From a checkpoint of a small transformer trained on Wikipedia.
Architecture: LayerNorm before each block, biases, tied embeddings, capped logits.
Training: a variant of Adam for these matrices, 8353 steps.
MLP neurons of a small language model. Each row is named by its layer, matrix (down: output weights) and neuron, and shows model dimensions 298-447. Each number is 128 + 24 x the weight over its row's rms, rounded and kept within 0 to 255. Numbers have three digits each.
A block is one neuron, or neurons of one layer that tend to fire together. After each block is what it responds to, as a language model described it from the Wikipedia text at the highest values.

L8.down5:097140175105122122130183116150167154127122145047097109101114151097126110151076168120136144128150139138102118145142119090145119130125151089137137120128132114104112134148172128108136159118172097131119110140152080109116115143156125148106132077128143133133121169130122155112127126136117121124140127129151130190132152132145108111139165099137157144151148151167151129113148099124132099147075123124111156109165095103149122125146125105144126138142117124105123
L8.down265:089095099136125099118127136171145129163145120114163149117126128139109113157114100158167120162127127140103114158159117122135092117126152146130133114065140148183120157155078135120125113124197086126066126122168106173103085088149164107164087175144147117128129089126105147115144113140141142108135102129115121144122110144140115110106111116131129113131100131104083174105170170155110082123117144134128151119114141135092153166136112147077098129146122139106148
L8.down588:106131142113127112114114101090162135103136107073144118146143124171128164144079117161102096149132146135094120105123130084158133152163105089150080078106125085132113104158095107085097122121127142143104123121156143144145145116120134126162134127129158134156112121151119139135119126127159153124116125123080145132164171203134131125101159145127142137137162191118120146114162163141114181159090139120101144129129134135136092137135140115172070112144134154174113
L8.down887:157156104106105121118167148164139164122130138140100155175128101114118133123079123125067118090088156139107121156171110109140102129151151153133144132100144090214145116128130128164124116115144119139064119139144115161117111138122103090119116119147108124118134150120128159111102124107134179130104163129127130120104146120174141131134142107128166113137122163137143129130169191135103085136114117149075098152129157114147161146131120118187086145124109114139133
Responds to: Surname word-pieces

L2.down57:175128129122101126167094146115127163184153129165113144102132151090115149085141070053107102154096127138118158141126138111151115153108128134102113154131130122127135153102150129121140141152142146132110116129116141098127136161127100159185107157138136108152096156125110143108142121120091104150101174128157140183158084102144173145152116138148124100119131136156156097150154127110123143154125131077098121104089154142139131168178090125120123142163139125064080
L2.down157:117136088119141113100151080129153141067143141134169164131106115122142117155129109159129149079142118126104172117196139111147117150137120176141158178134124141139112088156106108122145102074109067104113129107133156153114138106132180144160165109116123148119180128173119125088093131153154100075106150121172133154141142137120141081109161086094151115129119154126093179127150116118132113157160111183126156146114147129129136166121122139145116117158113142174117
L2.down232:111128128128135126105153186125123157076139096086153148107080144108120142162146156139118141144135109142131129123172112128152161140134149147132158146099112145112136114143101168163151114131142147129104110114133136162122154087135167104123136085106150130113117144152144159106111162145138180143115153117153140102127120108098165096143121157088107146194160131119162128126168110111138095107112099171156167162110131121121118135097147107091073134128141149129138
L2.down301:120118113144142069127121127134156152153146125090127160117128103161173115086148094128155164111144098111120147121111133134121119106131141063148086139136132097100147167168125140111163138130115112159102128178194119123096158134150167121124124109101141145133136132103177143103144154163147119124090164096158132119141107105130119166132147129109125131148086139128133158104149118151116166120146113165115148142096092116138112163142133124150141134126129131108154
L2.down333:124139143082108139109113086120108143077161142135115122163148137154138122129121122152172106105166169083104105113133127172170154121127124112136148183137114152103113103175169131131119130131140130144159134146126125140081126070087115139124126139137142119092124122114136098188122144086133132153077136133122184133112138132112126120133139126158164151139162157102157119116168152136133077130135081115132150123157116108139114093123133102113161124113139096116124
L2.down473:168112095126085127185125119110125097151148142070145116122146138116130127132158151135080124121139151134142136120148096161145109113108112123146146066142145127114126158143068126142119123076146091121144135113151151087125131121088122134175155112153119136109122150090123129141178154129135111144108122161111111102156140135103150169129126118105171120105133142121131161106124149166154185116130168140111174115127130117139150156092116153174106164117133157116074
L2.down566:132121073162121139124174109118132138108141127092123121108128127151149147128164137121114117114116163165138160127131113114135155179133140112096157148127134133118126155093132133139096112146085159112164124108079116106131155141095120144092135167093085143118127122144112090193170123133129157119112087141172193114171149128151088146102134140112153117115155067193115118141143132104123124116095127176137108093131154134114105126176107117158131179158120112161114
L2.down682:131124129088101107136102104132159107148109098133118128109123134128166141129108093124128074100101111140112169133189102140152117170119132162118148106107102117128142128197136131126137113146113172148137110148110144153140131122174081140140185163117091148118176123131127156141139149121165107135099151147080137137135122149100126172136193122125089124120105129155156119128130176145126092129117119084117148140140145143137119179093149164150132108172147165129151
L2.down694:141120136099189107096135141134137134120104163156159106135066139176165129157107152119114121117165138147169070126148145130085138131161114111114130124088100109123150108184139123140107120121138135094161093100121113100095124114124148103162109122128090126100116155114110111175104124139112121164093153150156110132152128108137137067133101149113140126153094154141147129107131082146128129172133089145142129165145108135162162108111140113136146149149095112084131
L2.down741:187122113134125116058151120127109127100088104128135120098118109107138127121162124073100138112170116109089177118131116062171153119106106128136140143146139137147143125133141139152120121099181105133134130148127142126113116166165117145129156101118114123120115163158132153123131113116110119112126150136113128133157149113142109137114148108111164089155143100089135104140139051112127108097104141119127084130115074137134143126107094154161080143165125155140147
L2.down765:129131128123119141111165132130111111106164179101135134129145123106091122147159129152149148143158140136112080121115142141124143132162202103116131154135119108148130106155155118161160139114153129174150101115161135125162123084084108106105163141138152139073101118105122069161086133116105095152143193137101151104110165133155127097156134160125161132166111108152146130103133170142140147086124142118140137096102125097128119168080122105142151101140111152102071
L2.down814:122137129153156113144155129131101108153147161148122109128133125157102140092139104116154119151133140129108175132157167132133124154164133149106137128086076154132120153146102145122126124113128126143137114157113146129106143104192134127135097151128107129149146097096128108071125091119136103126117151140138095097127140062119123138177114101117132103155103106109094123123125105089122112148115112171167164158108159114119083152105159113106138101157119106139113
L2.down832:119128118124130081161119105136113121101096160119118096156121119136093134120142131108098136148123131141111166129089126100104166125114093109144085137113166157139111116150138121142120143102110128151168118139140107120135155109131131156141124095148172127100149171161205165110085118141124129128192139125124145155090152132146047078129120103114170140160130136126128092084173075092118131179121098121138125085125155119120131079182114119142127110141121146152117
L2.down855:149129125154154174154128093131156151135146167089123173135160098116131153140135163145098152105100150148122107127144086111131071165139132125167132108138104140108112104106127159128136117118161116160128138125137178157118171106171118125124158136114106128112113143128157161173126145103123160120129156128114156138098102136122129130110117062132131121131082155161150132085174147148115115173169104113114147078104121134134113169103155138124136117109088136110093
L2.down862:146140162135121142126121123132127141100106170155150125135141113113128113074114137119156181149147145113146110127168117161142119144143116144129098107113112117137159128121126164141139106130110102109125114162143097134144143108143143113065148133108109139101123162140163116115116177142112124100157107113110161090149119097113106158151159123075170134139142121138139146124133143102109174118145108132162136129148083123140139103149134132096127142153121163174173
L2.down870:155118130094088148121106143142142112131139079113109121126172096155076141085188109118119140145103098088138141137127110118105114097126100118112124117115136118116147144138115139088135140155141086138126173143137107130138122128097097132128066132155133128125089169119127154155153130167070095126126166134108179097108119150143108118130142146110113142071142117081121134070104114131132114143138083127123096151123102148166125096171132138135156063153140096154126
Responds to: Post-name boundary tokens

L2.down119:110133106185121081104115112116074162161134103110148131133093098145164135090113054134124090144145129141139080125139180094102083155170137133129111114145099104129131142147132112101126147111109155140147139115150128110162152144081100115122119133121143131137114119103113108087151109136144125131105137135178113092143129147169137136119109136150126130129112150143142147146073125147122149129155127113126178135084110128146156190096160072141113116080135119135124
L2.down130:172133113170183145134078131125168118139095142119101166149094140134142110096124126151081125099165101162135145135131146136126122154119153060111161144147110125117115109138124139140127125103109104136151148163145132120121139098103128138121184167123133140125108127093089103100162127134096109103117130134151148102131068157173085105107125133110139110146142159157144140097101145132132137112133116148122140127091128112171155098123131118129163104133128132149144
L2.down149:146129093123117144116163139149109135123136120130121125144169112128119141130121156105106130138118088134094150119121115117115137129127152119116152139134134139075148113115086140129122139145093099149136134123167079108150121102105122098160154101184145109086079136122107133138150138119111151100152135155131207083104186121148120103136108107145153105101138107148189138100140169147138119179123105159088118126127153110111132109151122130100113112115156135141140
L2.down155:130127152083137146093138094119161084075151138159122093111150139154160132089145200162150131159086105151159094128103150148112132124147096116125108118105136128142138107152106120123110115146143179106142114084116117137134101090124163146128108176128138091137126137140145109176127152128111152192131134072124129107095127127105100162123111067124156119124149147135142117139088131132123109179142126156156144085127116076087114131150129132124097126137156143113106
L2.down173:131131114145090168111110155111169134092150161152109148163096134106143125104115149159123147112130120168122156100134148180107098126122129202151141129129084142139119173169111126127152136140148173114105152114130121171157104156135125137152112077104118120129104094122096091121129141134192105119113097104165142126114174144131140105111138115163136154102119146134102127112100131119116064116134118140128170129145105114125181112150113138111124156142110101118149
L2.down245:117129153133131149124132107122160166060124135088122160110137124117110117139115148153186104097157152195129157144114154118152139097134093120156136116121126109122172102150090171118133135145101097068126157090133120165143087146155075128099155146137097119133112141117120128136119109146155141067117088152133169146150106126141133115113112135131126116140140163096139130127149131118150142148094113123091122132164140134131165113137116124146104146118130152129148
L2.down268:123130182123128152087108117111110124107160099111109116150115122134137130123153119164130138119143136151180121119152153123110182114144103109126119118105098088116145113116146134131136131141128106130064105104158128121112166147126140128119167131112152128130089147097163126151103156130130149109121133123144108141124077155135111141094157137115109145137103147080144157122088146140147113177120105115067134101134102138134149145089144105135061130100109112084161
L2.down295:134119104131132164126160135141058115132128099145144134116140135105132144124126144130098158142117104106159162137082132105139129126158151154102127144121095118131107114195132154114156157140136123165189112158109115142142115163167144141133176113144137106118173097125106145122174096098126104128054093081128138121105122151127142126086125126085148118143132100125097106134125114154144140138174105158160083122122102166129145227131155123115160143176161128116159
L2.down533:103127122103106147117101151102106167147138137121143138153100158128128123100150120117105138150130115131180129109100146119103169128140139078136145149124172102104147106114142150120057135155127144151127117145115143114124116139142064124137121172149159127096151125122180138194176109165090069128147116180149133134108101113128108093141131119153139113129089124129165148113074135133124132112136120091124166146110143158152144155145128121109173118112156158113150
L2.down668:124135125107109162106128165114143158120121144086130131132092154142168150140128134194157144118129135158177106125147077131106137111161106131168158135160124127106145070123086169106137124137111133126074148101113109137123121131158110126110147112129091120124122144150182130133135155150146167168145116141095133127120127131138128126111094113149151145163129164113133188106117078127147099136095125150134175114128135126152151164131135110130083139152125096119118
L2.down678:142119108159094087095124097122181151197158162172125096109167108152118139130161094113102166121164140116177136133097127152147098162154170113143095169140158120128117144125127105131138157114120150131148140156126165160131119164117142133134082147139123100106094104099153144173172143150143174164136115111155116122095141121190118136112087145136153153101146117137169114132096095142116132138115124096122138137066159132194114136183122154121176141114128127139151
L2.down705:186120155143124117091080102133147126124105112162105106106139149109114120093119129171155171108152140115135115137140105140142112153169155127162124121149124132161115141121150123084106139117157165136067119127135113159108082089082117138112122145098180119116081090146059131119152128132137182153119105097158059103143160152149127120088108157112119163117122095156160123132106126132119111118155125090133158157144107117122137098097102127135129110137150098137141
L2.down719:092134180102124117143157131115142098095117139137140125125113106140134117129169139121161166167152141180140090129124127081117118139124153137152090089163127129130167101102107154179127135148145137177108100098143141103148100120130100125113172073138114153128180099160151099116136077160118115139125147141116088126128155165108106090113163111127129111150107144104138188134154121136128112103161134122114100100131147065084130087153132138119086143136104117135138
L2.down725:082137122123130110107104137125167088150138104146119134140117138109116125116130154161152100093131175102137145135131105126147139113168128139108122175105107094110047119116139094144133149138130109167116125146126156104172146099094134144109114158132124122129077111122118140154127092144108154122109125094111113152128154151193124105105140121145143112109120107112170137128090130150123144182118136104149173111106116107139168167101090103125125121150140127131106
L2.down757:127118137155070099175112115138141144105120130113165111103130130158118112130142075138102117105125128119158144128116178122132081116158129120185151135155089116134163099153133162130156116110112172159123143135178153125109150089127108169111124145110108134150155077110150139146143128107128158138143119164163126078156152124191132127117103162141134161123122119138144148132122120117139136130130151095097137120110135105141116109174136112125154146105137143125142
L2.down802:116132160128107145109149134115133124166144171127080108168069159097104158162130123137149095152132075141150103126128154089101137127130134061124134158116112152097099133125083093160121119142166121154160151152144138143131128125131167164105122150143115130148099135152113167122136089087121103104119131109135174079145150099117136108159131093117167117130132172110128165104117086132135135146154190146103145120098104077124107157139136124144157093139110126127120
Responds to: Name continuation after initials

L8.down27:108133149138118114117165100142087103103114145113136144111152121145151172157119129127132111152126146111099116088146163082098105133151147104091134086156120151126154117097135137146168068128113090161138147168133144106140149115159087120147151129121106159112103080125103132093178148124109094105121101144125193080137078163139184168109117098128136128139118071128065149166099108151150108173101131103103116139162124077110122130108134149161130163155119114124144
L8.down217:107167140128131108117102117139126138104134111142142091118124081084146160140140118116161093155102134129145140095133143161131135097112120093106101110156109131137118090137136132133146108128115148088142111118169164103128124111114103141104157106145172127128097104142121115143122133146100131154166136147157121130153138085096151145115136113161125118139128072153136125205141202124144161144148131120170106118096140134124088110128097113116180175125151126165117
L8.down293:067106132135145140137116139080156104124156126140108146136103120129145142115128073143169127188114165157122114145140139114131151101115138128141093129141103108104132125112100132150158108142084141091115140121135105164129091098098141053135079159117149108148119166104131160133125109113154139153120107129084099133137089137142134133140138086121125131131157150164128147158110102084146096147115147152131119114154112119108149126110125097056108112167116119154116
L8.down560:133130124121113155161134122123115144115117116147108067101124106099159127084159124128112145124076112099101161165124157161144127150157155093105109143125133112151137147170126122137122167132112120104102152141143122165131147159127140144137114133127115124119126102136110152128121127145152152126074115109113118139131106111119181144110140076110114122128139120155107101098124164143122172117116169121103127152124140125137124168148117151098119091162102132142145
Responds to: Table numbers before decimals

L9.down412:172121146099119150139131100137149098126091104113137109120127151151131120119113117170101122095122113144114173114106124100117137080139137144131154119141095152132138137127119096133157134143153127124135138123147135158148195118145160132138171147114105128118136157163118130131128147117085162151137119160091141128095181165127139118129101129117127117117136131144113119107138096157110134101115086140120105108146164127168090106120140124173114109125190180163132
Responds to: Mid-word foreign-script fragments

L9.down244:128112137126135101129125144114119111134164141085107126126149122085116073109114073141083152151136137175106131105163148179134143151131136101107102162094114147136132122131124089198143149099101106104170085120195081165147117141118152114138090121153137152149159117100161112166119122144116109098109140149146104150158105109154166147151128119113090106125166124098132133170171172126131123106135162134133147137134177125107128164130162113162110090142112141140116
Responds to: Personal first names

L2.down20:138127109089151152100113140109123129098152149184179102126150172128161124163064116063117144130114109098167147133146149108099127158139178100133142141154158097159177125139165119167074131115179148126118128142148117108106075103067126149147128139154118099134143158121138098095115157093137158146124152110144116116116113172090104134135081127106130104123137116118132148143103109110135072124126134151167176156106188150140175066131095111114113137155155129125156
L2.down74:132129165128110132134110160120103157108118146122163115168126088143093139114158141139154159133153120123121135147136127113120094118155171124171112116121174130118137113166103146141136139115102129155108151101156120134105121078112151156114065137135127144090137076143117112145104116117135124094078145162122105133101119179141139114106081124142164158114123090144121143115124092078142168181119154102083102121124088084159094125135068123160114182101098150160103
L2.down78:129132140165101136111107135121187108131098132136146109146131115141135098164135087130138163135112134156125124098140131124124143101167150133118125120148086108108173148121125128148117131130159117118102097128103156135111116113155137153121118120128105127131163136118101141117117101127124134138117166115134143137099124132154124142119130134135122095091155180084119131153120167111134156132080086130136157082163082150082125113101096073102096137109153132116089
L2.down162:104125127136095183185132133121107150120133125151095122114098161093124123104060114135099196116093157082124140126098162138143162101122135119114160125149197125157150118142123116087128167127117166140103103128144115124115111087146134130140178108117116119105145113159140109125123101119094121117119124138109083130184172095133136152120087116133132134111113123143133150133099070123154113143085144121113136166180122150154131164143101136111143123102119128104130
L2.down188:096131151154144101149158158129104159121135107121107086114109167124164140101114133161163075109138097134126091135103132128126151101135120176130109116123098092146136113153113136139164125099121170196111110166128122108178154102117122120117105137095173148108146140097111142095150141119123126133082122174167134118111126130121149092117158110129155109139173088143148195102122160117126093137122118161151154157133100123169137144155144153127136093107202141125121
L2.down205:148128122164136176189124116132122099110174113141134167138140101106110099132127147127169164167137158108103109126124182106127148138119107128138138123107091107098111156166119099101102151147146125157164133111160189137118099149139119115093169115162124125092137106137127146121166091093102130131102131129095116150135119100121141162103105107158126120096106119143114133107099118134102132124104102107182137154153124170135144124101130148096156124095121145130143
L2.down216:151141137101089159149166162131152129145081154151171125152135144129118158137136119139151096150105188090118108123125117146095108104088134130103090138098149100128115121194115164145098108112169156141133124130095147133143157098139137147147162115106120125131089116113133130167147119156139099125109127154120115102124124145108120185135122118169118118119109123093099110123161178122139145134152075139145154122134118181124101122114154169148126161124114162115157
L2.down348:089151104171103118139139168140155127116120129106137106141134109132132102139142170102114128127085120113122132100168108151129148122149147137142087133081158141171099135160141098130171148178112118111097125105123168115135123170101139138134121172140134130133132139133142145105121132124141077148090145163110129139126159118075128176106140132132108126157155138150094153143099143127102151112104169130081112093130110115117111146102160146166128153125129157129128
L2.down397:096130134083113131151124156138115130142118124123161118172128119129128118121102142113096119146134133163172108131153157117144124149169136106125108140116172096131158115148124128117108123136127072132144082158076137115172160136139114126099137186123119138107131140102179113127119113117129122136079149131137150167103136108111091104117122146099168132159141129124095145125144104127124123165103125107158148183110136150155140122131113134130120144134151128142164
L2.down414:156128118153139117177143158127133092135075129134140120129088140112162105155092123106158170146110139111153120112104131141141131121142115178138123117083081129098153124125154040168151126154136114100119121076132162093184099137137165151174149157118131149118131129116082143143117083098126117148103131120142146123176125153151117158132138128146139080131125157099119141156101128142123136089133128104131115091140133136104112165111116150134128139130172147105124
L2.down481:162131131119112110115140096124139126079132135118123125120127133106131137108131089106122107138126129187112157111145117130169096132101119133110127144129137105146183134129148122104126109090130147144104129164163093117165142091171130135133162081134124127134137069150085129108114118107114133148129175148124159131070133115140116120103114141116172113105154125155118167141143137135128139148148143132123129113121136095128117128108136122116168137109162149168152
L2.down544:156127124123116139144105117111120106105172128164152151106146135116102105158141117151136126151135117126171161137122116144151135125119111116113141148134135096110145107162111120154136121134177075168086130153155132151126124133088088141160133123123149112141124101102088114145114169096092152097152147140112149080087121123162198135133119077124143159075119124136134186146133119157133146143115147090046141142105105131110136120128121111108158155117164167143070
L2.down569:094125119140128182079150129143123158114148149114152083093123142118151123128159136114150061146140074095095162116136177120135090119169100106135149144104122087163145156124085140163133137117164070101138124144159134102124092188155135121124093188107106144118116124127139113126103113126138150137128140161136129134158186080128132159107145146125130138156141112104138115109155116116137146113158123096111131127101135101105152123142135152116141109154089131131102
L2.down686:151143151112118130197141128133159128157150138122107126198179115136143112133072153135133113117117129140125123122148122110132118118088110125079157126111093111155109143150055101139127112120098151065096152102107133168169141106130094127142124156142134128118126140168120120123109126084148112123083132112145137152123148113164136086141171129117124148145124113156104118167117160110109136180146142164109102108176158176110148091093187102111140128125119173184145
L2.down720:140128166131128130119117109124166174136145173127126162126150132167139114133131138157125131130133126156120110102118167145111086122103138140140118122071151107130097114107144108140145109146162129164141095090150144175098128124091138176189096150143142109131129142057133139106115155133102117129118142152118122101136100176114126149108114149112091138102144164118127106173123163147111147128163154125108124122107121107116178101155113126136102153113144126118117
L2.down824:124120139096133127144107156147102098087105107122155092082075153104098135182144118098111131128101138131156141139122115116139084118129188105103140099122166119126084144116140127154126138109129121150109107092184105132149144113071144169115073147146138129127113167115114192182157143176133147148086116132135172146157099124126089156141108106182160153126093122154144141149083114148101121152153169117115130101099089159109104151117101141144136158123101122166154
Responds to: Proper-name final subwords

L8.down310:134152100127104138153102142081121128122106101146182122128110127123145152139125146113159138103084064143126141143110121144099110150111164165093101111122099087200124113113131163134119147176100131101155141122106132175150105142144129133054108140149132150066150142104147114124136141104102135168184123148156098124072125146128108149169117154147148131139166127141131148115118116084156115133113086109140101141165175158133147119132144104138126125117160123130108
L8.down523:121083159142133144103099142107135095107110159121131156149109145085134126098131125125158134130096098141082227140135132131128172108123105115116160110131148124124136141110139106166138171098093145131135130098157116099143120118106127135134149145103132098116104165134137114096143147108148122141171133056148139135144121153111152122158141110155148145112138128200091129115122126124104113127122181107133125147126130134158111122156102117128138190135168179195135
L8.down673:149165121150130142152089141138106104164139141123111134116048141102142086158145118132119107098166130136106135165111119166147144168092153145140144161105108124122122148164149097137114116125121103121129131119129149131144083123110140127113132137084179115115128113118151082096112110096112138111130132125129126134132136083131129103160129129160155142145145125131159111096120127140103149118172132086143134119114140121109142128142109129105123115126231135153137
L8.down830:139163127113096182122114136162143150117094160134111153118104077121142133107157153158127094176115093156124139140144147106148131136142122124108105160165096129099129108168109134163147150112168103117127096140136141135158082114165156160136104073094125144137146116100162166125118133112139155130119110101105157112164111147109127132131154151128137124156125170135108152131148138093145103129091150136108148113121144134131153099157108093153100090100128145174100
Responds to: Proper-name final fragments

L8.down124:170175131111151141122192183101108129119166117129128135132103134160134168100100130133121105142152115160139105132123119133136132118155133113123125154112146128064128124125165143104139120113120110136131121114176104121132188121157128148143080115164143121137128154128120164128125130164089101100107112104140152136127125088116097111129137103126105111139170150113122132109105107125151118137103117132157127141122112113135145161122123128130184135123100133101097
L8.down296:131104121076154106108149101133122150125114156087130089115119141132064157141121125099166104112142152098082153136133111106134150113172179121087123121150113102139164107109139122089154141115110098124151128113127120135100118123132106091081133139109105137110123136123082124140077065117140149121092151124155179129144129111142134079136121123129106090115129085134166126130159129111107133104115153118109135162165119142162139192108133111127111113116103151074103
L8.down347:110089104110146143145153118122099092150112113130108151100137114124094091111116122155106122146176126170135145109151146124143164133128151106155096161077155107105128151104121138111137117124119139093179124147140111132139152093110170118121117097121158139119112152076144124128106148169163103120167135086122142140159132111142153118097135118130134101108084130112105095106120099151066138116097127124113124127128122165152131177097147093129130109144091139118131
L8.down695:136129111144115095153137154138109166142127142124134146129139131128111151146119151171133138148159126151162134154131115084085089138135105102152095095152083120110104079109152142119145122127102117139084170145089125120141136169099122128097153141130133090111109150116128107109075090166123159168103101094128137109117135115128114087112156155161124149157120118111132135083124104094129133152109116140131181147120122143143126142095154129201155087117091095086116
Responds to: Word-internal apostrophe

L9.down702:126121088113125140107123101159168101126152098129129141088130084128131138160120147126129100149094125121113114143111139119143136111115170143126137124112116130144107136115126146159142127119161092163060143123111129126091158092180131171174120202129133141149142149171128165153133144138136153094130092145090125097162161153137122143153143138112078145084143155105123127110160145132107102136101094119116100117093155130168130132113107125120131120113126159148108
Responds to: Delimited table cell values

L2.down150:121137141100122110126119077132135125161144133150112141127109146133083147103128128150151159149130127054128103129134143096173163124138114124143147120093142155116127115139076144137130112170142132134138126184096123127093110129109156139117128112096125118131142088131111176162128153112104135168110060135143111131150122154130141124159143136096138107117087142123142119146135141123116117118102146099115167162128145094115103115149143089079082056133168168154144
L2.down159:106130174165147147138171101131139120119134092102132109116119144152139113124129149131177136120143133097136127104144138130078144077114149130103124132109127074128161139127104157133112120159120147157132142138116140092150134131080113149046099145070174137149079122107112178145108137135142134111098159118144155121149121112134153091101155134138127137122109094096151138154130126108139153126159157159147112175116129163144135100126138146111122131112122127124208
L2.down170:119147155120137164061135144132168110146126091138130115128119129112136129147155130111086117144104097158138097114141134125082147176135149133128127156145108114181127110155176122143142123100111127150154144130115172063133084101110168165142119152137157136137109131089112118113171122163135103067121130155091116117129126098120133123141147152103123074106119103136162129127157113119115159109136115155157100111121107111140138138089166155133110114101175107133159
L2.down203:143131096180132144135106118134161127124146129099148170116125103120172129087210160131140123108131108151089123112133124128146118106128101123102093119157152136110114130084165105114151139123060165108109127095149120142118180153124139084152141133098117117090091145140182149117125092114124105113154132120132130065150118120117124099116122154116162102164120177131085146122110111096122130080122131145107157166143153129161128150118137105127142155161087154119152
L2.down238:113118164161142123151125110111165142107145138204136153142141120176117103115139105136114113132122129142118111127166156115098109085139122111134107135106150155135163157120136103133136139144158072086145115131120105123113147148104122120132096131121147127162119106187100104146136159107116146138098134121132143167108136173187109095117146114095115163113135164156133079151066093131140151125113119103192100114095089124082108117111116111118111106120127087135097
L2.down246:116139119086119130132143169128140140156152093136096169142131106149120079113146138133111133157160108108134157109123128164196134111144172102127123163142102148137093150147082153099123158128102104120111135133091128109144136120105132129143112140101154125125110143144117124132108125122125098100134123170127148124070108130128138146114084141174125117101137137096122122117130123141127135150131156108115126082131139132147078133148094116161167123123114118148173
L2.down255:141084118095125100116092142124112167146134140123140148142138114109104124128108124097114214098083167128127146121139122101088147138147123113110104146153114139140165130075118126090145157128099103085134115136120180132157143127134123144156116086135128096093171120173181158115132153119129121125119110153174117095132112107136145075181106146120078147091136113159167139133133163109128108139127124104132133129130099098161154104096136124155149124112129131121126
L2.down290:051136168124121121078139111134147180130128143113158115167153139156159118146114089148140142141127115157104139114125152105126140145160164149163154120146128120131118122119128112136143131102101093116145141102113130129129091109156149139120128147147144145103152097139100121130169096162172095143114142176118164118137135153120192088132129122145128134132163132148130128132143127133130155129139134150193116184127117165104136155153196128121088085116143095122172
L2.down323:120112137121132168142124123127148116131144117105154105143184155126139167129167184127148098087082114135122138131128140113123140117098125109107155135122123119117129148101126116144175124119112166137146151092082102148110130096134117140103110158135141110145114065107185093099122142101140128159162142127128095094147147173138122146144134125113152105109133170100128117093167108124141101146142108144137179161145158112184144152141133147086165111113071116141121
L2.down370:127129142108137144135135146114153171130066117144125146121128130090131132124121108133131126134117109160118094122111148122044130086135113144148109116157135122148162119131117147169170093112153073175118153122149136132119120088097150147103122091114148119130105121092138103127119107175121114106124129155086141137136151158140138147146130105134106112107099133150117125146153129099143132138118116138179083118122104086159129112129112088183120118093167125115129
L2.down416:128086146119138139181119096119141160118117133097133154142153117105105144146148116116139193107125140157143185116129114144133132140106115111153158120169117099109132147107078120127124163115101107120142146145126107128161125120087125103158104142117127172153131157145107111113124121134153111164145082157158139086135101105121192189118112145154150178119150112111099147096104160161120134135113121114159132132151084101129105115109190151161114124112142116145120
L2.down607:120167115111137129163166141141178114125095169108095118165109123142129114086108122126142174125122160140139139113141134155098163132104105146142125128147125142127129132126144124118151144118090145126102115123108133136163145210095083137077137157134144105120101125118110122109148147107126147109149130117157170138138146176139149131137154177114135129196118128140135118117099122123143131144117127110121134183073120116138120124182111104167150117142108143160136
L2.down636:138100125149109120166156125132144161181085140117132163153150158079094146153153107099145121083110176131118151088144157136154127137141119131136120131109094069086124141142115103124102148126121111098114138133119146163120138140125125133126093109106130119100123077137104184085125110143138132148148119158150142115140121163120155167138131162123127118167104146143140112128171182143126143130135103117114132153111159124106103114106153142165144140144134132113125
L2.down640:139140116072134120105090135142139148152139130125195147170132178152136087115149110101145173153152120117175165140116181127119119144140130116151144080129087130092110128136104131128144114116133086127136128122108117147113132156147138165181127112147129102127114115135126143101113112129135115103141118134116099130145139134083164162141107134092119145114164145148133158129143136146112121112146126132148098121103069141095134092152110148148177145153128167055143
L2.down753:112114162111136086148150134108130095168140126113160133130117109137146111127161124131124114104075124132141139121127134114142093149110120134132142134133149127132130155129131093141096120104106109117133134099098134158134106126083167134145111126110156107102134119132116199131141117158097130142176136139152129129167105152115197153128121136139129136148109147132127156079092107141170125112133162105143124144133115158137109111157123166120179143149115116142160
L2.down761:101134132119121123148130142151114116096148110119121155142101121179057106113128132124131171154124107128106109124142124124123165112137140120104130148112135130154121122134134131111135135143093131085105104126119133149107132166135124111124124111097171101152126107131098116133143081114167158120150141118122152122138120122107169092109127106111127131122104122128169120108104135153126135130144115147135131110134095101128111137134133096164131127117141131141139
Responds to: Wiki table cell markup